From a checkpoint of a small transformer trained on Wikipedia.
Size: MLP 768 SwiGLU, vocabulary 8192, 13.6M parameters.
Architecture: RMSNorm before each block, rotary positions, no biases in attention or MLP, untied embeddings.
Training: a variant of Muon for these matrices, 7028 steps.
MLP neurons of a small language model. Each row is named by its layer, matrix (gate and up: input weights) and neuron, and shows model dimensions 64-191. Each number is 128 + 32 x the weight over its row's rms, rounded and kept within 0 to 255. Numbers have three digits each. A neuron's up and down rows have the sign that makes its largest values positive.
Before each neuron's rows, "fires on" lists the tokens most often at its 100 highest values on Wikipedia text that the model never trained on.

fires on: "\n", " to", "ly", "ni", "i", "li"
L4.gate545:151159096111127129165102111146174095150117180097141081135125113097170122061138154127156147136148116135147105146137159078114159116137143095098057153161156086135122096159146142135141160102127151108143105125145104115157123135202143157127151101137168138120145108101177133147116147106125089095113081096132068205112139107085189128088131178176121157193104142165190114127198116146097136143159
L4.up545:138127098138149137109173186112158087137076121157151167137095142146127135127105182107129084122124145159114121117173154153083054109104161152201059154151185094105145134153069103144129142135050051116145160063074090139189128129111120126117134125139123126126082131146147107159117131125108077132148156176074150166126150095093153172173130189118157114124098116156105172146175127141140151153175

fires on: "s", "le", " in", " (", ":", "ker"
L5.gate333:160134131162117098129139159146075129060122142178149152190122150148071185152146053138111146137109139158089180162059130101137110178085181141102103120047115134058102110124122116105137132073108138133162106115138133117137111160137111124175114154124134152139184091142056107111134094112173210114122139098206163152052130191141090162142098223106065153127124078141126136116096141072065138181127
L5.up333:120101146120080137114103102131087136107151140090045139195120138112125136104150112176186159130140120105157091110100117094161104146131167084164119159179145166066102165176135096148141150119124090132108118164181144104083108068145170104134154111112172078109148162144152175101119129129163109144084139151110104159151117161162112205133193121122143141155183074115141121122172138129089118129134

fires on: " in", " of", "-", " Average", " is", "k"
L5.gate37:150104173220162156166132138160086142181106062172118182117137123105159168124117150128095143083144133178102109171148089158145130148154111164165117034099160134184126143046073087163092146053174155048076142086119141120099104143129130087116134092152156215128084103138107125089070166096111154153122109126126132182172201195098061125208143087140166146127174124125120104152155148122140096107064
L5.up37:128138184161146145166165098051102151194152177137168125133126147144113138166071129154169138086148117143164169114150116155079111101087151159133172169122108174122095154077159082113094107137124142129126120143143120134122104139201190154107132048083158133112129125161113148085140134176143152050076139066212183114132143120125092150151137146145200144095115134113154111111048166151072112098128

fires on: " |", "\n", "."
L6.gate285:147156093179142135085083183166155073122049150201167148154127090084129092152107087153140099111146084147083089210132089110140157127125118088079110088127105085161158143121150131108118137130111128113109047114139137150107108118131159076136125127173092041107155080084132112111113061198144135137118138127128097123137149192135108171164119143165111113116089094139199136122082112117165104180083
L6.up285:141124144192123108131140175102184114092101165121142178143155097145109141120132093115156105096192145148169154234133094162128105150167118146103166114165143124172099140173146094199093113168082121151177085103174147133097100145150121146092192128177079195120140068184084119173101124123125119138141139102106120081103120164149182123122047131127124112111090130144121135092138129152109147129087

fires on: " pro", " Pro", "pro", ":", "Pro", " |"
L3.gate75:180189181178116111102124170160090202152135084116137127100119133078156094107127132157124087119130148143142154082193168101124116068125188147071108125129074140156125085115091126068157126153096103113134127102194133119099144169072133181101149095101179111111177120101084095095079151118139198146127162122146063147188175177119132080139169137100135156161136126141128123091169130132136113098135
L3.up75:090125134157151124134188131139122115072121129155186101148150121126142155172149121158133133096164116082116183093121120154144095175130161154178154105127174111054165117110109081185128121121063167127125141131119158116103106103157124210128133168108123143169153136144133064125155109136068128108159123120124112171153115102093097160139105113077126106130159100139114110080188188106163076131102

fires on: " to", "po", ",", " of"
L3.gate384:143083071115116124180122126124162070113132126095122184107125106072080099126111082082167118124121140139130100128145099107152212177138163097111050122122124127191146124149145177108143131208190107191144137105177117084161144170167110158111135151074109142076114132127117130141063111086134104106121106084165135124120064139176106095100110153137132132123128100145124120063160184142121117142078
L3.up384:106125109112133138157040167163060165136175107108096173122161074091108116122121129106142116073127129122160137109103072020122219172109206101088082094189119147164125111108100137131133124145109137163114112124119112103140151131128125139168116121093175161063118113109134103152089108093105147126123099091137163161099106172148087117121144198128104139161156129145098158096165169154090140122085

fires on: "\n", "-", ":", "der", "th", "s"
L6.gate126:143149130134055102155103076088125196110137150145155107137141113122103110134142115115109119113082125101067115188089146151088068139147112089101189088123121100147155115110186185145184122092138200118136160110102135072129155156137145149121089187104174073211196150134135088124137165148146105165073155144106087160127165104080142151158177149087125076109190107083139114114120129101104146096140
L6.up126:148136131119117118150129094135111132147114105090157096101079127134202121134102134141102135140124116122104135089111152128068145161212142125081124180093155147081112095189137128130177095130083115186162128057042112122163104110125112077089108085120161134101149136105054069088129154180132141085079147116152149108063111165097163163163186105146135161094108060154113103189142147163110155145139

fires on: " with", " (", " of", " to", " U", "^{"
L6.gate741:144064105140113136136125154135135177100156180175155146094127130141119106106122086144126141101094097118160156131107142159148065083145138126121180136129123135101126108049172117137116099188128142151084114128146190127155115149104133092217175123069171160162134146101111159154078146151063134109125106118190135164136115131141106140139134134151132159201136179172186107111099119124131106154118
L6.up741:166153126135147118136129101064164190087163142171116141090055140145134182119110132103076105144087075118140135134155129110138109098103166111083111133194087095117135100093122074109124144133127094184171107093170082161076130194164104108136121078107154122085143083141152122189114117161077122107099075163147146116100104170038099127155131113161110185136122133172169102189129089183120141160088

fires on: " and", " or", ",", " but"
L4.gate373:193096102196161122167105193082171119081031174142144136105147095136121128170173128081140124181203090100199132096151140141089093137180118107123094101040088083148119136124127134145137129083164115112186184118115050094118117149155126130097159122170181158157139108147180164130146155166126140070129150127178129133111153147127169162119085153131139104119102201082131138152118133128105138115129
L4.up373:098112136145184143105150118166132071092096122153072128102140160184133153194153075097163083137131126143101125172154118220150184077076095167143112140129194108163153107198072171162144155131094134090168132121128173154111161084094061175133167101144102128137141112141091125101106114100124104096147135148142129130165096128162158098140162156144066141157191051107166145128158067155156088143136

fires on: ".", ","
L3.gate201:129144119125160110092135124126148152159115126122149047138171138173114122171116150146127176135169090146128143151059076099166219138123148124126130090108110137141173125124157049177156198100080098141072059150078128067071147171138140085103128131135126119145126157118120113120151145144132112128094165146134127103107092208124108195112147128148159126147077162165164132143111174159150133130132
L3.up201:131143074176095174103099147106131179213147093176127160130131166113130110122054116155131148110160174164107089138110093141165183118111168128173082069089143121143146094135137159139142179117150067159166057130164143081120220116155137116084094116109150153095113145074138151116162085127142075138040120137144162098155035129127133155156153090118182152110115137105156128089148149138112166140089

fires on: " the", " of", " in", " a", " to", " "
L5.gate258:143173131095152097114100104127116091109123079149080150175126115131143135149181061117154117092168141132138126154149115143157129162114179156108120119142067088121124087151142079165103158130132119087095175071139106118132103096118116054154104181088095074165125190123091136106110107175137166147148127132114072104149066137122144118151206109122158117125047147167155136162141147077063117131125
L5.up258:120201096122112110093127153123136104138094127133141107067128162118093170119120120152139082099112140115152096096167107135118132109182116110096138163121101129149086090117121088106147180150121111121163169088120121134143089167183111121152160151152234107167131090155117123113119201187127060140193148155131134122092132104188129056139176131133095122168066128132168166091103143131131107170109

fires on: " ", " the"
L5.gate551:080099018107123086050118160130142153172163106173087123088123086114115127128151180187154146144185101123123154112125152173131177098128097148083136171130146150177075153082128105106032180114074123092139145119146098102158180101180129056079160086098118091116102166045130082145122159124112133121141136125123144103135096096151123130120132111124136150109115127110130168145184125011115154133091
L5.up551:141136160128101058152110114151121130087079076112096093122122112132155129077099137102171168110071133150123132085142185147106151126179161115148135108179108130140097133114118138082132128180089127101141092128068127153152091112124133126141155089182153074164132156114156112110155127161122126170118068078103081116056122133082129066116146094140144103132093102088177127118048154109093122156098

fires on: " in", ",", " and", " at", " Density", "ed"
L4.gate71:114105094133109159190107171098162116126081096100176148089157061152165137124120142069139130102149154195138078172166150132169163134126142073095095160141134141113092086116102138112145173055113070118080206108075079133115134121061142138144145105121145143055121073139151193142126104137137073114089117146139112118141122080137135127140139143143133163126087124170156138182080145109095124167143
L4.up71:156121117116064164112102178113147110109128106111080099067175114171141129125129092110119144096143127171144113144113143183142161122156101083114090073129150127103165166119069191144165144118109155093117132133099099150114132088118162178158140055132123133147116076133113153157064093147137093137202080154150119121167161144105134159107059073112204133076113108152219155140127108126158084182123

fires on: ",", "0", "3"
L6.gate690:160092159176096150135173120108134079152159102145061153103129115107153120165065059126178092110162110180129078212128112108132127083133132094096107126139143169167132133175130149127135109119148078160186200122165140122105100176109081136137161086181145142111121098106156139147129152144202055213142112165131101241153111123143157145149116164130133089153095154140132095059127108142145143157101
L6.up690:125116136099181130154136123155181206100094139019137170176148166110090163085067074074112146098118119138172140157107143115151122136114170074131103069117113141111147154154132099107139121142124175100182152094145111128109115125115129104140116155110154074174202127096168142164164115101064170092148102173115194128139053111175125134138132165135118161122121171141105096124124135123067206142153

fires on: "ch", "und", "'", "d", ",", "ma"
L4.gate708:141104070106087212145139166094112082140156144107123120123219155097117137113077103138100154162150170044138105151122111131080114131164140091099162127136102132115144114099058109080122140093089115075161113140085119136135167125137097168184126081155109076177087111135193147160141120122148141118184148081186120096095086171049132139170122066131148159140090103088138160084104152106078141122108
L4.up708:119135142123116159062129103146143090107089117122100082129092164129078134154099084128066115058132117064145088131135129170156150138108132054131161075158090106170137106129160115102130083178108116090096116111105113163150178106096182073131113121120173134116125148147169135132188128099101143126105115155068126092078106170134076078152102134139112126194158143147107126148102154150095118127166

fires on: "t", " only", "n", "y", "li", "i"
L5.gate322:155074179169096161151095079145167121116086107167095172139086131114110098142153175142161095128165111158156121132128151089108148105166062122161116187116088137192150126182137178126145112113119066121129132090116116161198137140165151196116084144094223102127107073150125121133094142128101135131139103138139106144156149163097154091090123195142142081085156140208132103156195139106117164158129
L5.up322:107137082181083174108209149151150143134144095124085099185142105086088132144112178145156077092186048126145111123128149118109128075151111134043134145087117149130106133127128121126194125201107126106129105061154092180114124141086173156113135115098170139096106166132177160162172100116120151120063146146107139161155082188054101156132141149135174124121149148211109148172169083087149067124133

fires on: " |", " while", " and", " to", ":"
L5.gate711:128130123119143136169115142188159075142105117124185178120142129122121060114137178190107091117093100163120127111063096175147153160152142126107138136083162123151146132091118069092113158180150072117188140130142144109106082161128163116114129098114199088140162145116103066126094122095130142116159166140103164079120158179059122071168117139121090107125155089139096127163118143121150120110148
L5.up711:086092113110121113182117103152141143129154139133203140155178123147137148184156165088142123082139104117173141103083032147069103164136130169151124176113099093136162174104083095126189143094145100080143125195177145150146121155147096120103200161108068113132115098074142130102128173082126098141194138133152117110081078071153139142114133138106096128126142112152132145156209134190112098077124

fires on: " (", "^{", "/", "0", " km", "″"
L6.gate259:154126143115158122082104099123105120123097196141155109089165150214143169100133071137128104060081127174131179146113123144144097120163105140078106152083159125184134152107129086168123148104147120194072155159126119173134132130128125125128113140114108138094163143166179185139108210156133171176148121110148118160159211124119114134215125139149126095158094151126126159109159117107164137111141
L6.up259:108136170112183138143149126173118092106142223130110168078139178186112168100133138118150126133098124104115148137123087033114086159149138127115123097194158121104128127141115140112135191130106105177123120178151143138144177172132068105102140142119164137115069126096161147180083123137083171153122070165154141147038130164095101135159092160168119146149191173110146105055109110184100205103096

fires on: "o", "u", "e", "le", "er"
L4.gate340:137157157179108146146098137108088120103108116128114119139119187102124130084151094150091104130104116079139086135156120123074147101152172116165111185102126124116060145126110126163170140184133167142134152208098205144102118149095054132127132096085106161110082159119125136116151150088090162079122156160149120125125071160185175124078134128166152166110115108099122121121193127121108116145085
L4.up340:104089064064122076096125112128090128182164133100110164173125162160146131145132175133145138169118142103199133138104110154104144112053107173053159123132113144189116097135154157122158162165153135182074183153153154142118130162113088148127115184129105061104144027134088148145177036211155146150083133140083110092154136053179130182177112103154104110067090101130150183163140149124096115138131

fires on: "\n", "ian", "er", " of", " End", " chief"
L4.gate252:143121147168082095138166153146160158103089141115174223077072121142136046076138154089138153206115123192083175090106144162110133141124160165107098128143163121146106131121103156142145111172153137114131122130161136118142174103127150129133094112129140122105160137110175140066149130178102130142075086123121153134109128139172094175123183085130111124154096165173150073144174133093043163131154
L4.up252:134123114142074170122108081082131124153157150106165161163091182128128110090127173150096155154096154119166163162167098099109121121124139172153089100115154143151117127090119099113168118148114086157119114099116059177172099106190107163091128164098164116099118121140161148111189156174070146202083145059140109128184103188177135142129110111089124123069137109173125126105124177085143119111172

fires on: "==", "|", "s", " their", " Total"
L6.gate570:189127150208091110099133116129145136121144138097153127098117091107164114119121153177194110146071153129112153160155146083137092138153120153083070103163064115129137088134205069140128159092094148167181179146096066091077097158088114125109114140106142130127114124163131149164066126107157138125086150115127133102097116113136108175127096162166117141111146117098158163144078119133153171143099
L6.up570:034145140106125141101165152166154058089145123135118168111149070152140118139169152126081105058103156155093121131197137124148092144103158202121154096064109073196131161143140147123103096117108117150194129126123107117105131153132144079160055177122108120141143107100063158088119117104149159133150118105092110182069108097134086123162159081178112158067121114143113141158125083103174105122143

fires on: " to", " until", " from", ",", "cade"
L3.gate296:111075132105099143166167139121117117149179139123080143078160122189068123134107109145164142166123122107144162073091103080106066163140123139131171120146112140123137084112142105082109140138185154212119160186110130098170103120149068176133139117157156127195138138196093135115109154147037132087126174214150130129125118120085114140167069114152106117135170141166194097081184155167138129188165
L3.up296:158149142106153166127149158170104142153155114085198122103141152170153137120064142183145149056090170133150129145093038114099087116109165136102161150157157141085152121096084094131107120191113149175162154132140164097127143183139130159152097082140191182193165142148183148140097147159130139115115154110086149111142106157050140092107111118092108087146100159157167036084111133105111102098114

fires on: ":", " Ri", ";", "===", " statistics"
L5.gate487:087120126113094125120148117116142122122090081121153110104087121069116123110127140134112115106171095120123112174156129081141127163175162147087126158222111141187122102055113159101121108119170148126175162121070170124144042146179095175106114134186104128132145134089118150093108154138149110128080210138086072172118112139077073135114126137078148138110134083181197118140111174159124075116148
L5.up487:193163129113164139119085182134154157103148162126135107113182144110179123182081141111149114124128100100125156102104123098149136121112153125122081131143094097127168093118090121101110187134180066145169076139168155154136083147165130145121088158156139144122101174130104126085179117106176122129130193173125174159110139148108115140116098162162097125135088115128118129125137038075113145130133

fires on: "y", "s", "3", "9"
L5.gate521:112131107115111119124118101122148176096078187187104118134096130078111166116153123098150077150139126128138105118161079123178176111141085122120131050088073071176081181142189139123129123107164161126129145171176117148154129146147183140086169122149165154100063080053121122131120161129106092139139147220141189161129147168186126178181188130075089111175085115134108102105140196125125171090105
L5.up521:125117125107136132107076112168132191103128156180193128149053149140146172084121112113159170167143105107146154182160118076140211125053161126110136073151141096083127088087102141175152129058132164119117120171115142121115150110140186102082127120143170071146097099068163165090091154084176092152111147109127150105143137175163096151170138090129179156126166139126148149159205177100097129092086

fires on: "s", "ing", "a", "y"
L4.gate188:118025158144169165146124113134083166136148073133117099156118131154120159151143112093127140168163144126121080141182130147089144133134080111130144129096096173170095130172164129095139141136103156056116123127147139185070158120125166109129105132144140144126111131101105171108150110149132133154142093114121165141214124144183117072172132126091098085145124090158124087141164155114116077071032
L4.up188:114103111158219149153111148102087098201160170147196191135070142175154185065163091104176141146087137138064148172132101163125148181111135154066119076186125155200192135168154140128137152155106130123123122115126068152115132156122118113122115134162204141133087146142123114072149098177118160133176071158152111160155152140108162155146119060126085124132158118107167094095181113092146080111125

fires on: " of", "st", "sk", "\n", " in"
L5.gate140:112117125108070155124171153142179101107125136128133207130148085090147103101122065071115159121074144176122105104127166113157138185170166129129125142125190136199142136147120141149113125146158053089116140107185167106133125122126171131199133156146192169121165159145101136117128142098134153158127179176142133097118120077175109126180148142206178154110136090048148128149141137097097090102129
L5.up140:141119098100165153109197134093168112150145155165070140140175157067145095179145137123144180100114143088135122121171144141127163137034075155139121117097175147139169123110096087169121142130077152100126138172118154101142111084072144210119112137130112094112113089111149110069173100132105169178157142149163095133143163165111155091059111101181141099093107075114170135136099160071103104120157

fires on: " and", ",", " or"
L3.gate346:160186090152088116148113164177135141151165152134152104101140125155122071177128179153108130162176124112117113098066083094082120119227165098082134134135139130171122145134081120176147141125114139133173117176058083121207172119080107137066093119163160130159134200122133107130156164119092140134128134245081159108124086147170145163114092116141189125108132148159112171156108115155118092144124
L3.up346:107150061114097143147171163170134157175177166097146082152132157189097118138120152088110116110194096122154145093053080116044151116194175130114131144103113152154077104106135057148130125147097112118141077152071074153177157145120100175088108117153109104148127198095122108080167181153154134106147124160075172124135101127142079157150100125111111117157089190114144173110116163149122140177105

fires on: ":", " of", " in", " on", " to", " by"
L3.gate702:066061113127175147155122121127114157146213125062110128171111176103157148159110107196078151161115108180126156154062148183126178171095096109136159105090112055084177074114128167089158127149099184136152178128124108120110098069147150161142130066127117145081120147169087135129074142099177134205148179083139100146104194141107114098150150125124184148152119100117157140145123137100127067049137
L3.up702:112091122083115136151139149130094116152149140157155203167143137124151119109131089173118116170103104118161142108141084135122099153082138129182143131125102182110118127105139172081149112189083188117082119124142100087114115119132125165126116136127097111129142158175099142132050166132108198123156139124193122148102196118138139093139138156122183137129105134148143129133129090081091075139144

fires on: "-", "s", "ed", "\n"
L6.gate482:128122129117148093123150208143175132073105126109113117116157136116160129089159103167099138116077112126158141141118128169103092097063161138173094087142177181114119201183155192118139143135128064154095125115086131076156081109100098108149060094139162090095089165168130175114123131113129146126055137116143108153138150211139165074160098211128128145113215118136120097090150168166191111125099
L6.up482:132088089117159105113090105114120121094121095057128161088155132146107151163109163094137124122161224102116069081133103140007113066144125148111111088117128196111152170139139131102150183123145155105095093097131146098145163162112129137046067076144101138085129137094158132159199152108172115137150123174178117153127132128094155170107121116125145173068153117097125099095143140153099155175167

fires on: "ci", "li", "is", "di", "ur", "fi"
L3.gate120:158137094164088140102187105151115099155080148133152143072174128084139156054104137036111069197122100140111132121182168179100083126151140106067134075110131178145112105168110141133089141159158143172096120167113107169108117124142100137095135129145135131183093111100086079127111108116118078075089140136154153133074152152114151097151168171175129126184106152150146109089111142102078110183132
L3.up120:096115060145142126139146145151142130135143153135155139182136147090128168107089120112108043163144165121132159134099154129120098120112138103083110145096170176092121102134151101110175118098039120117114077144154130144097154133176129146124100109091100175151158164096114186132099070196138149139143176161165117151120086152130161088108187074130139145136172077104183093164139072109100144087162

fires on: "amp", "ut", "ent", "ult", "mb"
L6.gate190:152152089164153106099093104106178132075106153102144148135091030097113131148095125158123062224157089109094106121029168156148131105104089093103143094159188094070123163142116125129111105069084145123064153144113116121137150165136078125131115127139100102123152118097123113051094086083173116173114115154136087125134116144056076177100117111145053131057168125055112116159106109130106134158129
L6.up190:118165141096114122152106143096177148100143088108152118164081130147139173056150070078161171126092096078138125101148153140137107126163103123103174163121141139083126144106190116162151173064164054148128139115089114124130164160108119114078161137113084097139091113110134138092094103141185089125134117096104073112163147185171148061134109150140178148125150144143201086171118114137093109189092

fires on: "s", "ak", "k", "i", " (", "w"
L5.gate583:140130152095065126147122152118096115074137172164080090160139104117072142147118133126153131174176118085128154166148110187122179147104128101159107185089095124140124202112121124156164136167140120097149145134191176091193112129081173123101117134141135034132164128153109123116095190097125143072129173141137098093115102162188123175105157146121100147151158126105157045095147109115096121120116
L5.up583:163137085057095147133104114135176128126133148122100195156138153163113140142123191112074122126161105107138117182115130164177157119103163132147138112147145155112157147132117158172109188088081122142119107118101115103146170106097145114075101137086099079194112138119148084102094162133109068151126180146141117089162148111143185148161222106096177167124154120136096128107154159102110128058128

fires on: "s", "-", " on", "st", "ac", "is"
L4.gate717:161147108108119097103124108118125155090105149142144158128099121154124133144045140183113120090121133142126129095139155075061100089098167101086066207060126165146080118193164129100086106086111077155136099113134077077167141179105108104116161128160142120110171132161120138171127132147066102128126157144162096159156101152143104084167132198082099147099146110085148133171145105134114103074116
L4.up717:164132144164079112137109155129151212094107063134135136132131153140099115112087076124054133111178227135159108069064161134117112116139097151096175149122098197154164170115137153119063106111090076172118162090179122142154113126086077131130149169180096154120121110167140132115103133129123115094086094175115161149119123150095151191094146144070145236170124076119155152169122124161118119115146

fires on: "s", "at", "ad", "ud", "d"
L4.gate81:148121180111094106157148089117169156127150170131117093120067120113111169189078130061131141147103106089120135124148095111172167141188101067117161120126098145182172145128087171140109156153106063187115080190175119156102169125088174104151155151095107134126163135100139121157116109125178105147136166099124139120122183113149131085138154161131148135108172133121138140170130170139069139142178
L4.up81:165137144186172133058113137144115159179113166155137062132121136111168115151113173098085192143125105101126081133155139185142148118099109134144123130147083143136160100139110094118114136125123108177124087098163122124106144165108106105189149137074086174108191132127184159149103111140131162153076177105099159165088175058173153128116135159131131198139167135100151081129114156116098153163181

fires on: "0", "1", "2", "7", " time", "5"
L4.gate531:117167145115149092087085140101082052086088065045091153049180149183125148055105139143071149091109081148116156149099114112186163114129097099085109112107104114156107126124149185099104173179154128130172099058115108110159143064116044145091145140089123132127077115121174179087120103141144152118124127090172131140121118100156107141198178113176127114194124085130122131118142154139063135154123
L4.up531:131110171149111117161136093132069074153153114099150152165148055163101140168124165087132147136148077120121067077101140104089081118129137123097180100126096110125165119131159108057099124110157200139106056152136144121177095200171154114161086165088129143138151118141129108113153139153082143096062075048110166133099166092077109093153104111128107121173086076123062131138056113133052106158127

fires on: "z", "e", "le", "a", "h"
L5.gate385:165127175162073144127102052146200155077066132178098130122104123120134138141129159176150170082085086068099117137105136137084152159180125120128092149120123095139102154128090094172196132159106206095130153125109183129107126155094089131147140103109092061178111144084077147067092118139142138119161193139148146148076149158150103118082188108148104192181141165122087107163098134103104148163111
L5.up385:151079139132145179076108127138112119069130144130112165095166114109184111161122088108153163067067126081110065083130157133064159106061177168148132187104140146128104120175139112143198162139147174118097164135129178137166133159112094110129090091136137098143144155160062084091137129098124146164108138092118100115125159090112134153094151119115146150189129078116114122127122093108098109123133

fires on: " the", " of", "/", " and", " New", ","
L6.gate94:112216179101133117086130065107183159123149084138149147182114149123081072152169108086097102110141132108157150155137144083092124123176140168057109104125063142134129103135084104135122110114109202137124111074167093124139169166121144118081132181145160060126149075158176122099074205210178158092121126196112119124155140190152136080128099144124138116088084128069153091143117122170139108196150
L6.up94:083201106119135153136118130119110141080123108078138178108163099116124123152156081089148144154132121141156111131157117139073144078122157119118140140084127109128094079121179101108237148108143182168140150063211077079114149091163128150167142105137242141094202141088165141163135117188096103115049119109132133128077125151142157150112121094129114145075072138178177087109149124134125145179165

fires on: "\n", " to", " for", "Career", " of", " began"
L5.gate135:179113153119153145132134133182127092101147071082117134171138083117218076125173116157128145114144166153107119152104157107108114156143073129163143131134094120135091158097164192172125159146097191094108148187142119135081093160147166110146121099130044148109104164093140185132061137066102143153124094141118094147114130079071111112130151172131118146161149078153175155163172097101116174149167
L5.up135:118118074159110143133123166132117161083084137194151132100110132121185107131127125121137134079151149199103120142138092145163168126161124162244129138165154121096150169155094128142104117119100167121058148079127113215140125176100141162173048093157146098169138105138141104077118159162150136071155082143102128141143119087087128128121158072132143102095105097179129147103101162132156148105186

fires on: ".", " number", "der", "Source", " date", " Votes"
L4.gate37:168097111152134208111183145095100140117149100157172123156165091124161102095070153128072179133110123132134148128067099090135118089096143073045094094157114134116153118100063155168207164114109145180140111171097101034080153107128127162162151112109189163158168158176156138134096165159146155167045125086125123178145138145100151102136112135146168080102095119147128164111174155119140091121160
L4.up37:172133100133106142120187128085119141189086173131128056155164099135101122133188144103060119091130138076121157107135069148139144118169130092134102124146162097094133174096123136147135129094089191148177019158105137123087183172166170106140166173136121138109166178155129120129117176166100094105122158075123158186121140144113117119174165079131141198113110117150147108115166159122105103138124

fires on: "th", "ch", " ", " L", "\"", "ll"
L4.gate703:089152103102098118142128186027119149138123193161112159157124093075069121130128143144137126094136131067067174125137132131124149131165124190106155081105107129077139141042168095137056214148123154136147121143166119082165114134121140113137145129184159104140141123131148151153142148139167136106145153119065119123176132155116093145124121134157167101122112057100159127124128089113111123145064
L4.up703:155143156134103146134141166117117157146141086182093094079096091163129150120170145103155137175140080123157118147125158146123147128150096172129106133086064210086075120188146141115084102208110139126091116105123052126176139119091144121161127146106107122136131142071121126153115135136079118170191133143088159124133152128046120130179142121101118139136127106102105131113104083078066128137128

fires on: ",", " December", "ly"
L6.gate400:193139133119079110121134165121146097126129185114104181072175145153105147189056086166123155162131158104156167127128138125205095109132148113122166083077117153079090144086117193102135105132092146094141121127081059106152140150151135168142120082136126068109115139149114127115125162132048140059135138142059174110113155088174161111184097110152130145129079110189166130165098168145064093103134
L6.up400:159161144147134112103113113098103107133094162113096121072128167145095106188080120153130108107145161082163113116047152148111106155164151174162155112169105145094138073090130131114129083091130125182146155163106092133132175142100148108086173109147122103151136186145057141182159196108118185117116122158108171138122136089088194120157108159145131098127154089166141152158120111146072111115150

fires on: "t", "d", "ca", "x", "s", "'"
L4.gate517:175073128143083151140175111169134177156093133066086105079144134086122135148147139161194157156131107136106145129104108170153183079167086165123159059152131099132136115161071079105161164132102149148118106176131116066076146120104164118165109103133119113099170131055175133153113171116171120187102173140142170088172086154113126081132190133103156124126119088137162143155114099129070125114124
L4.up517:100133186133131086114159115127100158120121110121150169118064113128158101114142156138046108211117131146136147073131136125142111161166132142048151183079061174121120129172136155119110135131137126125103134109167129165115114120094157152123144104082141110109214166158121157162139114080117106154071095113124170148164121151150212148085108138170120162114157157151123144153075089168135136156156

fires on: ",", " and"
L4.gate706:146143138068174100178136137093116051116115103104204120095137118130121142153105111112165177101151115144189093168111162153124097111133121123103106112077115106164122091128092132137155171081150108107162097158125156094183203131139133087115165096117132099112137171128168166148094102162129064106105149149135100140124135112130107136165078178111177071097123165123176150146145118081119088106109
L4.up706:160143113096112166039173103102147135169105112130129184176125165123103124118117195101168184126090185049124128151158100136122129152115130120101116080154155130141115160096180136079140110125121143120150152130115163104182153101135110094094161110130197127119071118136145156138133056142122175161068136074138148210116123117150155113117149105128140092109118145126149101106154113159120149158119

fires on: "===", "====", " =", " ("
L3.gate549:132163107152137126073099092134184167124130214092153139122151173088081143090143086070151124117071080098107155071108117110082095211093121118139136128092100132064120171108087126110138153102171107214095122072101133127157112117124067133106128131155082066113143152141121131138111087136098155144220168131096121142152143075109120169151087108165161127133157117154156113091174185123097171133101
L3.up549:106131088119135135120124077113196148160134133125127162161107101059108144140165133123101093135106081120149148154092136128096136145167167104102084133186132135111120153148163087172170116113130099171114104093106111074132129136163076154126115132131146148115112143123141186126126150207127119084189142137125107161152100103144040159051137133170144190093108168179127108133090190114061138118143

fires on: ".", ").", ":"
L4.gate284:081164126159181142078138171197136113129115091141129184111085111101119145126091102105112099159174161086090145115107084126113096084214158143099108165116140105159207126166112137122142106094144107114088088099140171129112055165167140105086142136135096111115180092144095135174102170134146152123100159169160124133136096157183130120105133126173116092144133150149138144176134054137100153123155
L4.up284:130078169151109159120101154106151136128108166089124116165156095130100111134148134146089112095150188160147174125176066130143117149134153136115203104132128129142153161103157106122101180154173119173163122172169144109154141116144090151120146134161102146172131080191157108149136114145172145130099148163139145146126184178083121118168123113163107131188102153114178106119138122077100122157105